MLP neurons of a small language model. Each row is named by its layer, matrix (gate and up: input weights) and neuron, and shows model dimensions 64-159. Each number is 128 + 24 x the weight over its row's rms, rounded and kept within 0 to 255. A neuron's up and down rows have the sign that makes its largest values positive.
After each neuron's rows, "fires in" lists the words (lower case) most often at its 100 highest values on Wikipedia text that the model never trained on.

L5.gate711 [122  90  73 146 107 127 152  96  92 134 102 143 111 140 117 148 113 133  93 156 156 143 104 110 132 104 129 146 132 131 123 121 109 130 157 137 125 116 121 134 110  94 162 161 138  96 123 138 100 112 118  93 155  95 117 141 172 142  70  99 129 118 127 125 138 135 119 140 187  83  97 107 153  79 121 128 151 155 138  96 152 138 150 110 118 114 117 154 156 105 114 141  93 107  73 148]
L5.up711 [162 129 134 119 128 127 129 151 163  98 149 116  95 151 103 123 123 100 135 117 127 106 157 135 138 114 126 121 191 145 111 106 128 105 145 106 142 139 147 138 123 125 145 109 151 143  94 102  90 145 119 114 123  86 163 163 116 112 142 112 161 129 122 110 154 148 156 131 159 162 118 104 108 114 122  93  83 148  99 139 142 115 160 161  98 177 145 152 131 153 132  99 114 153 119 132]
fires in: "in", "a", "has", "with", "since", "had"

L5.gate708 [132 142 117 150  67 120 101 135  94 141 123 166 125 150 122  69 115 125 185 166 153 162 168 147 101 133 121 109 134 162 160 147  92 128 128 119  94 114 112 105 148 150 122 149 150 115 122 143 108 139 116  99 185  95 150 127 121 121 147  98 119 160 115 110 136 171 171 110 154 140 145 108 124 173 138 170 112 108 181 105 125 138 147 143  82 133 121 135 119 122 133  92 122 127 132  76]
L5.up708 [168 154 135 130 122 163 109 149 164 139 128 141 131 166 119 124 150 132 150 140 128 138 100 123  77 128 137 152  98 124 137 132 123 143 123 100 112  96 129 122 141 134  94 175 171 102 126 130 128 149 148 160 132 122 128 161  99 126 146 112 127 156 118 147 131 143 149 109 123 123 121 143 112 147 150 133  89 138 143 138 121 120  69 114 108 119 100 138 118 191 151 120 105 128 135  96]
fires in: "1", "up", "0", "1st"

L5.gate371 [161 106 100 182 107 112 122 159 129 107 125 163 127  98 130 113 125  88 142 170 100  80 108  91 119 125 143 143 128 160 146 116 141  96 144 103  94 107 118 153 150 133 150 128 151 128 137 134 107  83 155 106 131 109 114 144 143 121 162 141 146  96 115 130 113  91 140 140 144 181 118  93 164 111 152 102 138 123 132 106 149 108 144 101 115 146 177 153 109 128 102 103 114 114 112 147]
L5.up371 [111 167 140 130 108 115 134 132 163 112 174 126 132 147 110 122 122 107 147  40 168 131  83 133 131 167 135  88 153 120 117 112 107 136 113 135 116 122 127 102  94 132 107 108 135  86 126 102 111 129 110 148 115 161 187  90  94 153 154 131 106 104 125 103 170 136 154 133 120 146 161 118 113 102 121 123 135 101 131 151 114 145 151 138 116 144 129 106 119 112 161 113 176 109 101  93]
fires in: "after", "before", "to", "was", "from"

L5.gate1184 [123  93 119 128 153 127 120  99 110 157  65 155  79 137 119 154 138 156 135 119 138 125 114 144 141 123  88 138 160 105 122  80 136  93  88 117 116  94  97 140 109 111 148 133 101 143 116 153 131 108 164 170 139 111  86 165 127 128 136 176 133  90 169 169 172 133 102  82 138 171 123 103 139 107 114 149 110  93 117 108 193 103 117 125 142 132 133 111 108 126 142 137 117 141 114 132]
L5.up1184 [ 96 128  86 161 138 123 145 112 121 126 131  63 135 147  98 125 114 104 120 152 117 164 133 172 133 115 112 100 158 114  84 150 135 125 132 113 121 169 101  93 134 159 159 137 114 144 130 118 135 147  91  92 122 184 125  98 112 166 105 119 133 170 147 133 101 110  95 174 108 107 129 134  99 133 177 171  86 114 136 137 125 111 163 129 138 162 109 153 110 123 100  94 141 131 149 166]
fires in: "has", "have", "she", "he", "had"

L5.gate39 [130 122 137  98 156 139 111  90 140 112 107 115 133 129 102  90 134 115 122 102 133  65  98 121 131 138 124 148 129 148  99 118  81 138 137 108  76 146 111  95 114 127 159 132 168 170  75 139 180  93  99 126 137 127 108 153 109 170 129  84 135 118 141 158 130 132 122 155 104 116 115  93  65 129 120 130 150 135 113 172 183 161 118 108 124  90 113 132 150 138 133 118 116 104 131 119]
L5.up39 [130 141 137 111 101 141 132 129  81 116 158 139 119 148 135 131  99 163 164 132 136 135  78 125 126  70 133 145 148 125 151 133  78 146 128 167 117 151  81  97 136  98 102 108 133 152  92 107 121 109 123 102 148 151 143 109 144 136 109 134 174 179 143 129 142 155  89 108 139 127 107 118 147 136 128 125 146 116 102 125 130 122  92 141 137 157 125 144 125  91 126 137 142 139 169  83]
fires in: "his", "her", "first"

L5.gate490 [144 144 144 105 143 154 148 136 158  93 130 121 185 117 131  99 141 117 112 127 101  45  94 122  95 128 155  87 100 167 129 116 109 133 167 153 105 117 172 111 108 131 114  96 129 131 153 109 137 127 157 162 119 126 122  95 168 144 113 142 134 128 121 147 112  79 139 108 127 138 141 133 148 142 167 135 153 154 109 143 152 128 147 106 108 114 117 124 110 155 175 122 158 148  96 140]
L5.up490 [143 144 142 116 127 167 130 116 129 105 137 120 151 144 132 132 146 113 162 116 128 163 148 116 111 119 168 160 121 175 132 134 149 144 134 112 129 104 152 122  89 143 138 169 142 151 141 134 141 117 146 124 143 115 133 118 144 115 136  96 112 142 115  90 128 125 157 152  97 111 136 123 165  80 130 177 158 148 150 118 160 185 143 140 128 130  97  71 129 106 141 126 135  72 128 114]
fires in: "to", "of", "from", "by", "for", "with"

L5.gate302 [ 88 142 166 121 161 121  78 112 117 132 106 156  91 145 114  85 134 111  95  89 117 136 137 119 107 166 176 132 140 136 148 177 103 110 136 106 117 135 118 116 117 139 120 102  84 139 130 135 142 160 137 143 119  99 125 148 117 139  97 157 149  95 129 106 110 146 151  88  82 159 122 133 141 135 108 134 167 163 119 118 134 137  86 136 127 117 125 151  98 118 142 134 166 150 116 155]
L5.up302 [174 145 122 130  91 115 131 134 138 144  94 149 147 140 143 136 163 158 172 134 149 104 142 140  93 119 129 123 124 140 123 136 165 114 140 151 190 120  89 120 126 180 163 109 130  97 115 162 134 146 109 141 143 113 112 118 176 106 102 143 130 115 129 114 149 137 143 154 122 142 140 141 113 116 157 100 162  90 135 165 153 117  64 128 117 108  89  98 101 111 129 143 103 133 131 134]
fires in: "known", "such", "also", "used", "addition"

L5.gate1423 [133 139 105 142 160 109 141 137 148 113 125 134 109  97 168 163 101 152 153 162 126 109  90 103 165 131 116 140 108 134 107  83  94 131 106 142  69 152 171 133 134  88 147 122 122 143 127 165 102 150 134 128 138 144 107  86 115 152  92 157 133 131 147  96 113 151  97 146 143 139  93 106 112 100 130 116 118 140 100 150 143 150 146 120 111 168 141 154 129 108 104 102 144 154 173 113]
L5.up1423 [103 116 108 132 190 142 117  93 139  68 101 111 115 149 112 181 127 116 155 112 170 106 132 141  63 126 185 160 127 127 113 155  89 141 120  92 129 137 155 123 163 113 114 128 106 135 137 103 133 131 109 140 125 108 140  98 159 146 113 144 153 133 144 126 109 176 104 120  77 114 145 140 128 159  94 125 110 136 135 147  88 143 143 128 110 109 170 141 129  99 154 149 148 145 129 111]
fires in: "his", "of", "as", "was", "her"

L5.gate984 [153 123 194 116 136 154 129  90 165 106 114 130 135 122 120 132  98 146  79 122 116  96 114 178 135 109  97 122 142 169 125 134 165 132 124 114 149  93 119 123 137 122 153 134 129 100 121 113 142 147 142 116 146  90  95  99 142 167 117 139  92  71 125 133 123  92  71 120  81 144 127 141 148 172 142 118 112 139 176 118 121 145 111 159 139 208 127 128 105 140  54 145 150 112 128 145]
L5.up984 [121  94 115 112 149 104 157 176 105 117 128 146 154 153 103 111 122 142 136 113  77 127 130 127 115 118  85 140 102  91 169 148 171 138 123 137  98 130 155 147  98  86 154 108 155 150  92  87 110 138  78  92 135 123  95 114 126 143 113 114 127 143 163 131 110 151 108 174 129 133 121 149 134 123 121 114 135 161  85 115 140 111 153 157 138 102 107 124 126 117 131 138 125 144 132 112]
fires in: "to", "would", "for", "t", "does", "ve"

L5.gate289 [136  99 137 122 103 113 162 116 109 123 109 127  97 178 117 127 110 173 125 169 107 139 108 135 134 142 118 116 117  90  78 140 144 150 103  89 125 141 125 111 114 114 162 142 104 133 146 108 131 140 145 100 154 136 137 104 139 179 118 126 109 142 159 112  94  67 120 130 110  93 145 180 109 109 159 119  99 163 154 162 102 105 141 115 152 129 158 136 131 117 104 103 135 130 166 108]
L5.up289 [119 106 146 167 154  53 108 104 144 122 129  99 122 113  92 134 102  80 132 111 136 147  86 116 117 141 181 118  88 144  88  73 128 106 152 113 144 104  96 124 164 118 157  96 168 158 140 160 126 109 124 138  99 125 159 152 109 100 148 102 139  87 116 155 102  92 106 110 143 135 107 112 186 136 161 127 124 137 115 145 147 140 109 123 123  84 116 160 139 126 148 141 136  85 102 163]
fires in: "had", "have", "has", "having", "ve"

L5.gate1455 [130 143 112 119 192 135  95 132 109 140 130 111 163 142 138 111 102 105 142 116 156  83 131 127 103 113  91 150 118 169 150 155 113 152 126 152 118 123 130  83 162 193 113  83  93  78  97 132 116 110 165 164 176  81 138 156 146 160 128 113 130 126 147 138 152 113 133 133 173 133 141 113 157 150 144 119 134 129 127 105 156 117 143 186 134  84 155 154 101 158 134 153 164  87  91 125]
L5.up1455 [139 127 120 140 117 148 109  62 177 111 137  93 141 129 152 133 134 126  87 134 147  90 131  99 137 134  97 102 103 147 139  98 141 164 135 143 124 153 131 130 142 146  94 125 112 143  99 161 100 148 185 119 156 144 146 162 159 111 145 116 119 150 163 116  54 123 149 132 116 140 135 128 120 136 111 154 123 118 126  84 140  91 143 124 122  92  97 115 133 113 129 110 139  98 134 102]
fires in: "to", "are", "were", "is", "was"

L5.gate718 [154 148 124 152 123 109 119 130  81 137 152 134 131 121 163 162 106  76 116 161 164 120 152 139 115 131  94  99 157 140 143 125 150  95 158 119 177  58 107 131 120 142 116 142 103  84  84 123 149 174 109 125 135 147 109 153 128 134 129 143  89 143 112 129 126 170 109 126 163 118 177 133 159 129 126  98 132 154 104 139 102 146 125 156  98 109 164 162 151 127 180 114 152 127 112  95]
L5.up718 [121 154 132 147  88  86 108 144 117 128 161 119 147 134 101 101 175 131 136 114 105 101 117 141 147 113 117 117  90 108 119 148 145 139 160 142 133 141 119 125 187 100 125  89 169 148 137 173 126 138 141 139 132  86 136 143 137 132 109 105 127 121 126  92 130 162 134 167  99 125 141 144 130 119  97 168  92 112 162 110 115 160 109 123 113  86 168 163 106  88 104 143 165 149  99 163]
fires in: "would", "had", "have", "will", "has"

L5.gate26 [108 145 138 158 130 104  95 106 124 125 115 128 160 177 139  94 109 109 151 133 158 143 153  90 120 107 145 124  84 151 172 147 124 128 129 181 103 141 150  93 109  94  96  82 147 146 141 105 113 109 103 126 140 134 147 138 126  85 118 111 134 140 105 164 118 150 100 116 140 161  98  94 125 126 108 122 109 116 138 121 149 145 138 146 112  95 141 120 149 123 141 123 182  99 132  75]
L5.up26 [126 150  97 118 159  90 134 110 148 120 177 105 175 145 106 115 124  87 133 112 112 131 106  96 137 121 148 135 152 131 120 152 169  97 141 143  81 154 106 137 151 139  94 106 157 114 141 133 103 129 111 168 130 190 121 130 144 121 100 123 128 112 104 134 100 101 150 109 119 161 136 116  97 147  99 106 144  95 113  94 161 120 155 178  98 143 138 104 114 134 109 141 101 118 111 158]
fires in: "of", "to", "about", "in", "with"

L5.gate437 [155 139 140 169 114 108 100 123 133 148 150 138  95 120 114 110 125 125 140 180 175 122 126 140 151 141 157 156 155 132 109 139  97 142 121 139 125 129 110 133 155 146 119 157 140 106 134 112 106 120 135  93 125 144  99 138 124 137 134 132 126 106 142 107 171 146 186 142 134  92 118 129 129  68 108 109 132 123 135  98 149 131 160 141 109 170 138 106  85 145 128 132 164  94 134  96]
L5.up437 [117 101 105 153  98 118 136  63 159 106 135 176  84 146 177 156 123 118 127  85 135 125 121 152 135 126 148 147 123 143 122 150 127 150 133 112 112 154 144 114 103 114 109 149  71 134  98 114 143 117 140 158 138 121  90 118 109 137 148 162 116  70 133 121  87 128 121 111 167 138 112  88  96 143 103 126 122 121 142 122 117 138 101 130 129 165 148 127 142 160 135 147  62 153 100 169]
fires in: "a", "her", "his", "s"

L5.gate1405 [117 150 169 141 113 135 138 131 115  98 123 124 141 110 145 119 114 100 144 106 139 127 121 119  91  97 119 142  91  99 146 180 160 107 154 154 108 110 123 144 164 103 132 150 150 123 136 103  96 117 137 144 138  93 140 139 150 110 110 112 163 118 177 147 150 116 111 173  99  74 176 156 130 153 145 173 109 161 169 102 134 164 135 138 121  85 153 175 112 114 114 121 151 114 143 166]
L5.up1405 [126 151 142 143 109 140 117 112  83 176 128 113 125  95 114 133 124  78 141 123 146 126 125 152  67 190 135 121  81 148  82 133 122  92 120 116 105 139 115 115 135 102 159 120 130 166 152 119 119  92 140 121 141 105 125 123 122 119 126 104 120 172 126 138 134 118 163 165 136 104 145 166 134 143 120 131 115 104 199 142 145 138 117  83  97 133 160 119  73 102 130 151 121 145 107 143]
fires in: "1", "2", "1st", "3"